From a checkpoint of a small transformer trained on Wikipedia: tied embeddings, a variant of Muon for these matrices.
MLP neurons of a small language model. Each row is named by its layer, matrix (gate and up: input weights) and neuron, and shows model dimensions 224-415. Each number is 128 + 32 x the weight over its row's rms, rounded and kept within 0 to 255. Numbers have three digits each. A neuron's up and down rows have the sign that makes its largest values positive.
After each neuron's rows, "fires in" lists the words (lower case) most often at its 100 highest values on Wikipedia text that the model never trained on.

L16.gate914:131147146163176112104092133095100121174145087161103141180093103125072131188133100108189157095133138119085141108132107156157166126072183118125143156144152123173093129140143076119084160156152097130105081092129147162139189117072085182179107146137161159148151085087132069128120106103110140123169142118139161095125201196146137049131145149151110169098123116079100115167112194115110165070189083135135072079139220141176178122127124134115111148176161149080067106134136117137125189083158109119144137158087086080103119112186091138124155157144089090135124119154058145134141132158149116089
L16.up914:135060139125116149153109141164159150107166092074123142130156172138101057098124170131157136095102138075117133102123089146117080117087108109152163100107159119124134159096130112152209148146132148133175168179099108172133123146187111126055114124097171133092160143108111172087106066117157138072166150203123130139114114106181076149146174127138095170158140123100099118110117073143114071131164057153143112111118089041124109144100124124100110137132105131131153071123149108171100110158171178157114169136095208067087104124157132117177100102185127138113156147143110080102104135175101077140
fires in: "was", "to", "were", "is"

L16.gate1078:134128177102126191066149104097089126170132108210153092168144181123168119147143156149073175101124124118112112069134044147194076080104103111136072074149189106129166145170099054097150040126108093114102141144143145098136174068148160136112107184148127162077116109136112076140163174066099128074125204132119175129177114126119147056122167202079074177106077185103112112064090100161110100121118130100202156093159108119111118136098112132175156150131127111163092113134109149075118127096130095118100159120112114153142157106130115127138100188129095130091126124154102147146135129175170087124
L16.up1078:104133185096170162110148150191133183123159138097137132110128140161161199117143198111134199080171119128086101100135123183102075141120121138104107104143137092095096133115090120123123112133138124092149145143212093117147152128132109058138163146155154096076108119104131132100145166172142099112116145136131166125099130099075164168112122122130126099125029123114117191157180046112146090110125130198177144096162151146129123158073070102191134183123162130096185085083106164093133147100174092070062159097139141127121123058122154117149097117131094148124126112159125116181118171128167138127
fires in: "to", "would", "may", "should", "will"

L16.gate1145:086198066108146167119103098158112137139138144141169131141142183135127158154147106106121123105102182149173094152171118171102134135131116130118166093083119101139134149122089133154183103092158130096121203128141106136106110115079134097146167119146242116105103125150178130180109146132106169108144099101124149161134093166110191108146123140133127093099163138092130145166132097154126082128155133100121079126121194087177123091114093172117100120076150062150123110149176137122158134142128150141151085069141117128146121131163122121129143173100133120152122052130122076106160060190152126089
L16.up1145:117146107122121114133158123123176098169173144155136101135021125133153145159158161114186131121065142124161102094117138139119091132140169057133119145110092121164138135108202144153115071116182126058157126144072118132116110084099080099149080121175153068170108172081095117105166125114109178127142107132098065123142115055150138117150082121134170149105123106072120098119129163136074156187137153094110156149164156066172143135149109076092120146127103118179126123150139132104093143154069092106183110137125100152153104156158172157141162132081157110098187173140128116098176067141150127083
fires in: "such", "its", "last", "his", "best", "some"

L16.gate1511:093138121114151135128152178104083122128055121088101061088141155073114103107102102218164132205149123146119139175166118173142124205187102149128111169103099116100094093135184106050101132146123125086120168077130103108065104117142145098142084148125187169099174103154124126103102183111081136132170126101137146131088161139120187109090102110122159160093187142136183142139121136135123196162112120160152082127183099118148118098109163120080063154108173138181134151118125161111106136161128139160031139084110124127160146093201098165131160096130085104096110155107181170092140102147164090127
L16.up1511:153117099118144124097158119116103119109082120123172108211168119110138093099096117148183074130084115158159083132167120155159109164152062170139067110123116130162126143093247137096107153117120083118161127098130119095189134142122114123117191152172164167210091097119160154211163081072160071133075155123114140134133133112108131069067137162157076123143116135085188138085138159108141148069087101139079111119156161143103087153060171173113111125065137107182127144149078223160075181161209112146122133175120146107170178096122134099120117127103101102116118149119149155013114131161108145094
fires in: "was", "as"

L16.gate1954:168187153106117066104156127091145134104118091111118070083136077127135078119078155186126133086074074129162175108125152118116188199137126066138115149127103158164106122151090140158121099121166143109178148067120137126099121080134145137144102153163102083089123155131141088089160167170127152129112125148128166049095122130110095150176153127110124250144097102151110099142163126129084109132146093088142112107179109057202126113162091115138205118147080085132149151109179177179141188162065067137159128111100193125122142159129139139080130156126129102170144185076144116084074105183124116115
L16.up1954:085132129204166124132103101111084149107094112121096137154181107135164147066116123086089115108158135144121110135135154167137127131127112071109153167145131128084127171135172150131149218122103061073145075199169108192101140140148106117137135092112149137090134160117100132128121191098190158113160134152075110090077147125155167163117105137080124122114133116129101125154163156163142157124165152160136135112124144138080176098123097147055084165161115175126142207131121164121135125080158148147119109131076142139156080130141119136113114098089125071135103128142129019088180184131117177172
fires in: "which", "that", "and", "also", "to", "it"

L16.gate1791:150163089176094096156120095145120109141123140177110170156118139178097090159134198123133138142138154167103118222102120184145130133140175145173172121156194134093072099090101138158040157081122159144135133127081124177074090108131081090138104094183114165113076104130116095098143180135107118119087152124150126055184184085063120132073179124101118203140121146093076117121162099073083168141169111082111118158137109134095227179147130093198127139167164126131155169186156099101127076147115145118165139114135081119110073151139185092155089182102147082101160076172129125103083055109102140146
L16.up1791:139124131118073105183146143094126085129133124150120159123202070154111106204133140138162177151134137077121173160104121125150125097119139117136150096104092139157125126102146127124161208120141196102094137188101120107200114141141138129113077152117099121145120104156110126167065149102139154107121158110067147094100147127139163075166134107137162144178143105185101115159159101096123142108194081150106164108115120130145159136194139102176200102125177109140116138125130105174121166100124071131108102179148190065105096095100167135093171146128155182179167111148130110118138150125064126150
fires in: "is", "he", "she", "and", "was"

L16.gate1346:151123116165158166107144175142145151123109104071097078106140139118192136152152137150155085128135112129156082149126109077134124122104096093087087121155124069144124119038109145123109098134097199174173113137120156119135159074114155182087134108101221133136138113209090093168109140190157083106111074091115118143106165110158129089149142127190158181077076119138098114138143125090135080120107119104132109105078094104078130118161087060096101125208138124072139136089128156095157154117055139118093123168155120099127084139147090140163129170119145145138117143058078136142082107120120115192
L16.up1346:123131137124153159144114184149113185099114150108087119151156128108128112163186160110199197108118137173163125129125117149150135077138050175185166136150132036147130147085095127197116183103106071169140175115107122197167111090116136158153109104090081136136130130087147138170113124055114095118095119101152095115126174120138123125127206198131164148145116119162058171164145125175196136151089094156161148100138092083146126126157143112169121132119119086159062156099049118093133143106163147102072117201109111091102150164116137150177098167026133186142106198134112137196111115174144129124
fires in: "to"

L16.gate104:121111101157112095103148116158090153063187045087171120120142153126109134111128143123110151133109152118175106113133133085107081094144105183100110198101095135135138146211105123096093127110221149133126111125141124131135119144116100068129162111112088092124087085141166082134161112169126186090127199158126139087131176095111099123084075133140130116094104131116164091080109139077106160148108167109103153063080098143157146158090093093126089115094114144155173149150128185111136142146115127130089153147183158118078102140114100076125104114161090107065114133171137145173114198174130182102
L16.up104:120115111130128142117096093114097121106079139161159146155101112120135110223204105167158124138155094122173187124133127132123121120144163107130166130119150126128171158121159134093103156134121121181174094136115088195122129116083182163115106105139142076102065142099081153085142113159142111115142160149120068130130110124148124169178138128139124190095138150147142145086123120152154075134099173176115126119146137072156131118167094110135161135054157155074138121128115123118109142100156173073153105157162121093128094135140201112068077157144063142138088108120093202157083138141115125158
fires in: "has", "had", "he", "she", "who", "pullen"

L16.gate225:155106088108190057162144106159133138080146058141184103077173141142108156158061077151110128153093132153163139121118110163119113106158141114148153071133195177125118120151115142133083171163138135124153142127155093079104135073104182116171091175135124129054171121100118162178173152134157146117173191092103163108122116125167168101129179112130131104111132140126129103147129137124142095119114128155089115190150115168167062100164134108163086116148155119157054142118145100095091102096072112135115019135120117134115144140140116142127196151140107093105145111124075184181154172065120095086
L16.up225:120109159121175143123126124117125119156126160164111144142100097062159112146102114104171093103124136089175161046129149151086205142115059083145090064123143080134145070150125095116177147093178077112143089080126116153164110119065169093136133070132126142127117081177113066172120124129067142128152081125066125134120060118117176102130137118119152105183123156077130150103083196157083141081136076177120111101160178124139126170119144066166062141154098103124092110153107142112148082143082099104061150149136145148131097131075145110107153129116152200124141102123198090055107099108056157168
fires in: "was", "been"

L16.gate1394:111185138150111100131105134093101102144123061130151103095107130135199125087151112119172125104162118146143106157138137095101080071057177157160147074160139124147185147162130155109126138121096116076143139114112118132142180119141150158124101112159193116133139092132138069121173132108050104131109134083133104092109130133135145117141145189123125159141111131121173153149138171110148108077147140142121151121141145156098063076122101185109148103166107113124102081110098130111172121112111060120132108117159124192079136168148122125125080118101128129133123160159131101116074119151092069139
L16.up1394:108172130143117165070099162121146107152131082162116116162168135091161119192123110153144142130132102119166135098129191179182109111112169148165129108138167149123159115126145122120045120149120097152099103112185113084126088175168152123082130085168171102157141055121154190120137185123158121133112149153044096095106079141111160147132187157086120133159105135157112161205157147161158114102134130125147103142116109125125117174144114134165113160085129137187144179085110148155108157130065073139165156109130178173107142165140163140127119106136116119163155147146125217131116150105163118126
fires in: "the", "his", "her"

L16.gate1103:124180176017138125117143132124097213164152133121169077162118112101162174122157157095050124090114188115103098134087098130078079071178080158075113111143139096037085077219094130105129110189072128102136134126146072164171124130086133140178119094090121124178107096145092102182113119186092179084160168104124125114125063189126130077115144144127093166097114139144154134053132110130188113146109152125171132105122117193144139127085040106104110120130129090139120091078090129120086132151141104195067137135119130145174137117119156137127129180185107184088153144089090133147146088150124115111
L16.up1103:103140113090110189133155196151140140180160137086187148141121152131153132050135156172129187032090136153159107155107108121099161103137083147088181122097142104154146128193152108144077096119104130181147158085142135058162139153139147149144108137158120157171109156151109175174117178092120122123139166178108080141127112160140139089188162107100104165171076079140138127072154135118172086136112193095110197073200066156142152121099088142162100146161129092086106135093120110081151173130143082167105159169109154089134074146122100125169110106121085106110152131129120108129159091158107113155
fires in: "to", "not", "would", "t"

L16.gate1897:089152112038122099177111171199168117122132072095139184102160146117093159111098142081131109116124119091132126177145106147161131129104154125102131105117163125104170149161117149111136159167088128120155083093117122146113105113086172153123096127155085193177074128130163211141134099113106107097101136144130108169111153074039147113029115062138160173137169144144157100119125151156137167194142170091210068095141150105117146147140091086103134094101124123113073161083132155088157119078119078150122115123095155098138113114163098106105165132145184127160183127158140122103014124122128107152
L16.up1897:152156159126129058170126169155133153098149126104109135131085134121139160176165178111161119111139145068155198146076147149117194113152121094165129155139157166150146100160153074147148103173139109221122157158064107170175120124115098134192154052132161114176117123161169176187114174176108155113194152076154197125162102086089159146113152149109161126092105168103082121077197109060090121092157112125128134116136104052146154105143166131058075124147158112115123111081113134138145119150107137102139128102117210115204145162139123155113171116155118125100102129047122116183148135137127124123
fires in: "to", "would", "i"

L16.gate672:132133131123154061093094079145107103070145090137121151147141119117164130164187128161133110081101104100184173110118092090108149121061140128145180156118188091089126165072171092095130116095130114111165121104104128141159113097134136159088134125114138104144131129115074090134074138140120158209071144180161149088137135168136155149164098110105150144110137155126110135134107127122150132141058087136137072085177128140137131143176116141183108142170169119092079132173175083062140113170116154137051122138145103052141139170121134184117087119144131111056100082099170180176094189101174115206
L16.up672:147131180127116109154146125137150129141069128115094137133139107143139151095107150162141130117114132144129152132168092131113176150103091124111135085132154136085121118151084167101119131137115049150153130141132159124130123140207123147125076105175145132076110132114137119185147099090092124161138153063173146096158146138164135164158148134165161141117130138141135117128077189126159178089073109114143157114159149123110155108118151188120144114126091124176140164104155115042137083156108121094098085133087103165152167127154123081159052153106198128097110171151135110094123126126181125110
fires in: "was", "court", "is"

L16.gate1565:174106121148129134071119100094102123223116099192076177107098108081143092096100111115211124169055143101158113114104104133179128108130127096152139131123067096075128104112160118095131103131170107178161092155127177141140150106169081179107167191146138101106147163132123137100161114114099149087091156135161107178125186152127139147138130098096155142141104133123168129120099084161091096041096117172105147129044172124156078181090116125095147146075121104096107127137130120083131160102162133159107158137110140129192154085136172135074186106119153074186122182175127154142166103161163164096
L16.up1565:152175131095176140119109106064113171137168110204141130098165127111074015071096074080177200189100082138119092126107158134140151086135211147103129156116121143132096164112120108141161127104115142121104106081136183118131151077150117133104137089098165118122101119118145136084103153093154150170127107135144133199164138134099084096087130076115112129084123129142149162103115112136128125130144063121127198117197154123142121097098136106109110170116103156137073110078128100125111115105116178119139087059112124159130112131097177055193164124119129136080118095171118120119141138119127099115
fires in: "the"

L16.gate2238:052170076149113094171104174116113062130159128150104117087180092128169174165185171136118117094074099104092109128129096191107103111120160120129123132148150156123112105168135129149113127112179071138163111131126131139066188132156127105108126116166100097104164137106126141145105175146108153088083131103144115160103113077075131098147169122116140101146111116137084194095167148166168087160128073093181132145114138072124197092124114177148188129154089124120096139147196173124131100062132072108120071091148101105095128168121098108114140123065151110092112070052111135105114147087111110124
L16.up2238:053115107081104137168080165163128124074116153159119130085102187104089146095140090159159063099103116079124120122121129101142087107081119164124134157136126105080149145124083106134121128093118133118166133168130145135119126090165169181088163131124073153094184117141112114122158142118059150147176103122176154100099106106141120148079121105082146142151115133161126073114169130123152100169085104114160153153127139133131151113129072159131122114046163157076112135096136148144129203103076124162088134138099121078127153143181084188035115172130138142109107048147129072143136119171097132068
fires in: "the", "s", "his"

L16.gate136:125175151151115115136107149141107119141109105105126109093130136148078137130127113077157105092155105119112140154076078183092176121118085142150157107110186171118094130101095127148151088130151175160188130099161164122153132103157124074159112160159140084107120123153160157160085091126187133147137167157141183193156058121139130134122158132104103150091116132103110122081094119127171124155179120131153139163184116131090113170091094114112154157131149058111088162137160070115141134109085161141145099124135133102129135138142121119219138120189146138078143116186121166168114135088149113142
L16.up136:124133099102084115160171173162057171188101156078076107109113132102068082130181091124114130140148120120118135124141171127109081093114165085127129121141148121124133081157127116154121138128141155123167153118083144140138092140117115129087187103075205136095137144185219111149092112132053078077105096104101098131095151124157125176137173160113093140111109140082167134145100064097168092068114160147146159135155162189159111127097143170113090147148116213195132112109114153073152170157129160131161108124100037163121114130111099076170174131128179088124082045118136161142100135105135114099
fires in: "a"

L16.gate915:134120126037154066127113089145164151215103037193085081104099142189156125160136132079102171098086108114131104143140155119103142140172144121129125125136118103153116165084126165127132098085159146099102128078134189142182123086085143091143126166128145129097126119110185115127123092142110118154116194124143093106126127130128133139120152046122122120099118102100150162149147127090181149118132152165148115063177171163131152161101142159093096063216065123221141116125136118163125123099159078138134128117113190156123059082111127130116108115199144132111120170167151139160103194097083137081
L16.up915:134126134059110134166186115132135096100119083035123069111189115125174159099120136105133157124165133178147160176095121154080118140148074119132125092110132119169140109106179180151160099135153139171160158080078180120141123097111078152138173114144106138099085148160127087107148081133063120162145165147122109140098163077152080117119153126117140127175092155125071088170143135118087078130113076102146144137157179143129089112092129136142052133166127104173119106178098084108131079179113172122079137071102101138135080066151141126107133037138146136185071206144151120149141073102147161090
fires in: "a", "to", "became", "began"

L16.gate1829:132124079121138148149163142110095115118165083207161129085130154130119149129113151135145112125154108120209129140188147142112140112128192139100127161133167124079121138148099091071020171073113120128133135120146125080164112142106145102077138095082147163104175114152128059134086115129109126190090109145157134147189148148188110181185167155091169103090097068136160094132118124136130086124134131135123172136126122165159117068182138110121121153158144181110087130095088097150134159129133117099146113108080187159136146134135181183151136131146142118167165050193119104108138149090114139178
L16.up1829:083161102144096139176133162123137159125171170106158177126109138126147153157178130120085111142139097096119112125158106156153112158116152132101167131178170102104079112089105097080107132145093126115191113087175111122155127167104029094087112078177138097120142109128129146150161113177158111128097141146128129149112187073108140109123150117170174112140122125052104150125103115085164083100132099114145192110179163166139112119167126107100122091108178096091131110125090046140177129071059110097050121145101099181096157151120120142124209143144089161140174079128130120112127133137099126166
fires in: "the", "of", "after", "its", "late", "upon"

L16.gate714:142135166102128141141103092100191095118183153128110150172141099101146121129151143152151115085115118086127049067118095176125084137175048114155110085089146101150146115132167145151169125071150095110117077181144145089089126094181116136126101159116074097161158095105122133167090107119096103191130117184150174092178129176090130130096098108075119174185154132138146141078112138182091097150088175159137190159173114197093092153159144166111093176135152149107106111123165123097183121138139131139100158086147124101185138142169076176155117149127140119110138108073181130124089109152119107136
L16.up714:090153113086116165132153099127138103140160150122092146086105106169186150124162091162166128046136174160092087171142130186140131171191144083103123200162144067120101102087143116154158088125066098110186141152117106093177157080153168153128078142168112141116145119144144063105070124128103162119160075170073068114144183145076109110163091045163108111123167146120151128130150119122123181123127130131137118180129148077165152082086129106135106202169119134081091052159091139130118117116099102130152190081119071123129094135220070193160131117151120110136117155103143071107114121148144196113
fires in: "a", "the", "following", "ave"

L16.gate1387:105103135101092125077128124168072151159133129129017095109079174154191114166125126140157143167140114107035137174116137180195116112119122164102103107161151085099128136114110130138122155132123161106167115161150135183104172113149129147115147141159103135149140126155169159195084138097084131060098100130174152168115119134141108096131090108159109151156142145121122166076176096119141188082135150134177153142107119125167143139152118194087144071109075127140141102182160170105084133100124090155121115130112177079118176140175197131126101136110113167152138150087102121115059141179118082118
L16.up1387:172181040106133169152142118111095140131149093119118156105146090155126097171120139158112106062057099154114100107156083028106149061148090165127115108100148074142152138137133111120108131126070133127119133154123162166143159130149101148114110144140080117105097119113101169116071107150072097088116110150157106128136070194074125149111105075131086167141149138122140121085158069147159125155087168120095116108144099093135088155120073106164147103166140129102177120144149170115125093139138119138102114088153137068151210188137135182108173104132081145150157146110178116121053184187129162141
fires in: "the", "his", "a", "s", "their", "its"

L16.gate2182:125188093052153168111070116129108086173135103103153146176173160178165176109136139157131107076126133177127125125100120107100092100165158137143127159139169090126111134119087116117101159045145094138127058078135156108158083106115116151144141113063130134197091106144177126105111105150120125095093110119116121180106117133101089063108076065090153098077139108048176101169108151133145134145083131152160120146099200100161165137140115191140104113171080071171156144110125110107122132149154159187082098109153111142097089129183093110176126088140121137167079131113165079161093111156142136133
L16.up2182:136132083126180129214085123094106058088151132106092097076143116140181098130123158124137129087131126091172120186122173099104132123134143103136141102152160088147100137102107114058142128093126117097208147113135111158182124131128123154146153085086108123166119116121135172138175105178145107117111150138188104080131136119149120147093075099123148131105157165124146157126133147109119123155178068136151153139116094110154101159193155147082132141113088083124078182136111158133129131132161189137176155137143094119163139183124152064182148093079139078155165147065124144143106109154089096189
fires in: "museum", "north", "president", "south", "professor", "college"

L16.gate110:150128176132156167160098112103134158092135183126121133146145200076117116144148141160090125095164094163146157139173151112122125086111136144120087118111132075140118128130136104150178115182099142124119166166100138212096070191163100150131131150124191099181098119155085088127139108222154178126102161133121089128111115159162114142110177138136127110109065152153155098066123106061057103144181128164141098104198100084105156188089073172192130113103132123068153142127104106107090107100131116167144147174129115136114154138112087094126113077100099102144060125137110157169114161164081088188
L16.up110:119095092141155193138165072182180164135138116128128115155085144050174083120189132093086160154137078184141109166068104098124157111137175136153115140123142170096071150128068093174133109205123144138148126079125132111135144140169074150145172114159172106156100130160134081108135142103125142084129142110142054085156076107143057174135147180136128105165152116107164040030092102113122068098160122119165149151082159140105116151098127057135072112153122152061148145140174108152141133129123102204162117120159127138122133104109112069122129138139109088152108163074067095121145171112125126118
fires in: "can", "to", "could", "also", "by"

L16.gate1739:066195138139128116110123092129146145113075177105157119148144112195193090102139143094083189170159124127170099140103084159111096123102132138157137084134139141098121088128109148156180114123099115156125098176100089108120112082089117173147086142082111085084121163087103109151176129168144079102099191100099193136168096113099092103152181077153097083130096077127117141141148156091177140095135100114071051182077105110065166112081145117111059130140128127080162125135196088105109133106132176040098091130115093124135148143091120150112166128150129085038150157180161085190130162117169124172
L16.up1739:101097099114103136110128191125136193136082129156172173141153140166120148109156139116237191129148160133144118152107147139130145072158119145172183096054146144157156064092165177169122089082153162090135129113093082116110102118155163170182119125122124109092218144114135102158153109162153098114161123136096124184148135140121089121118173078087118124099113107129083190107137159126087073132100127175093118120107135048037092142125103166142144142117123148097099126049109161061184111107165142100073118098134135105087164139093057159155178142129186099126152114135178117104136137119145136096
fires in: "a", "most", "and", "was", "an"

L16.gate390:099135149115128118065136154091134094121105112126059143127103105167121151041151148135055107165098125124130131159126119126139094143075152128126107114098185077137108147132120133122158148127114119112139135163189106174152136127177155072114070164098107132127142052085092148150117111136119083123177151164082119129133067092088122058105135155127113133144099150107164171096146132128118130116144143136134097119133110106107137203054091112083174117160135115156053164086164080084145107124081105146052125141107141104158129179094169115054053132189168119128130078104169091175076084111107125138
L16.up390:143172146094117124137158179086103201175101088101124162099143170185099122150111104187094107012047084144076107138153155075102095138113099110089120133105121097150169128096100146128123084085112049168149105130111084132112145129164062135120124094107083078122116081178101093140092148099133130114110146146168117078110125095085105157106132115174095144128081167131144171158157078113142130101120110133116094139128090127074103116153148077156149114168154153116113166106125174149070150118103156148113106096090155118103106105096104209182172101148097136144119154148106140135147088132164120163
fires in: "to", "would", "will", "can"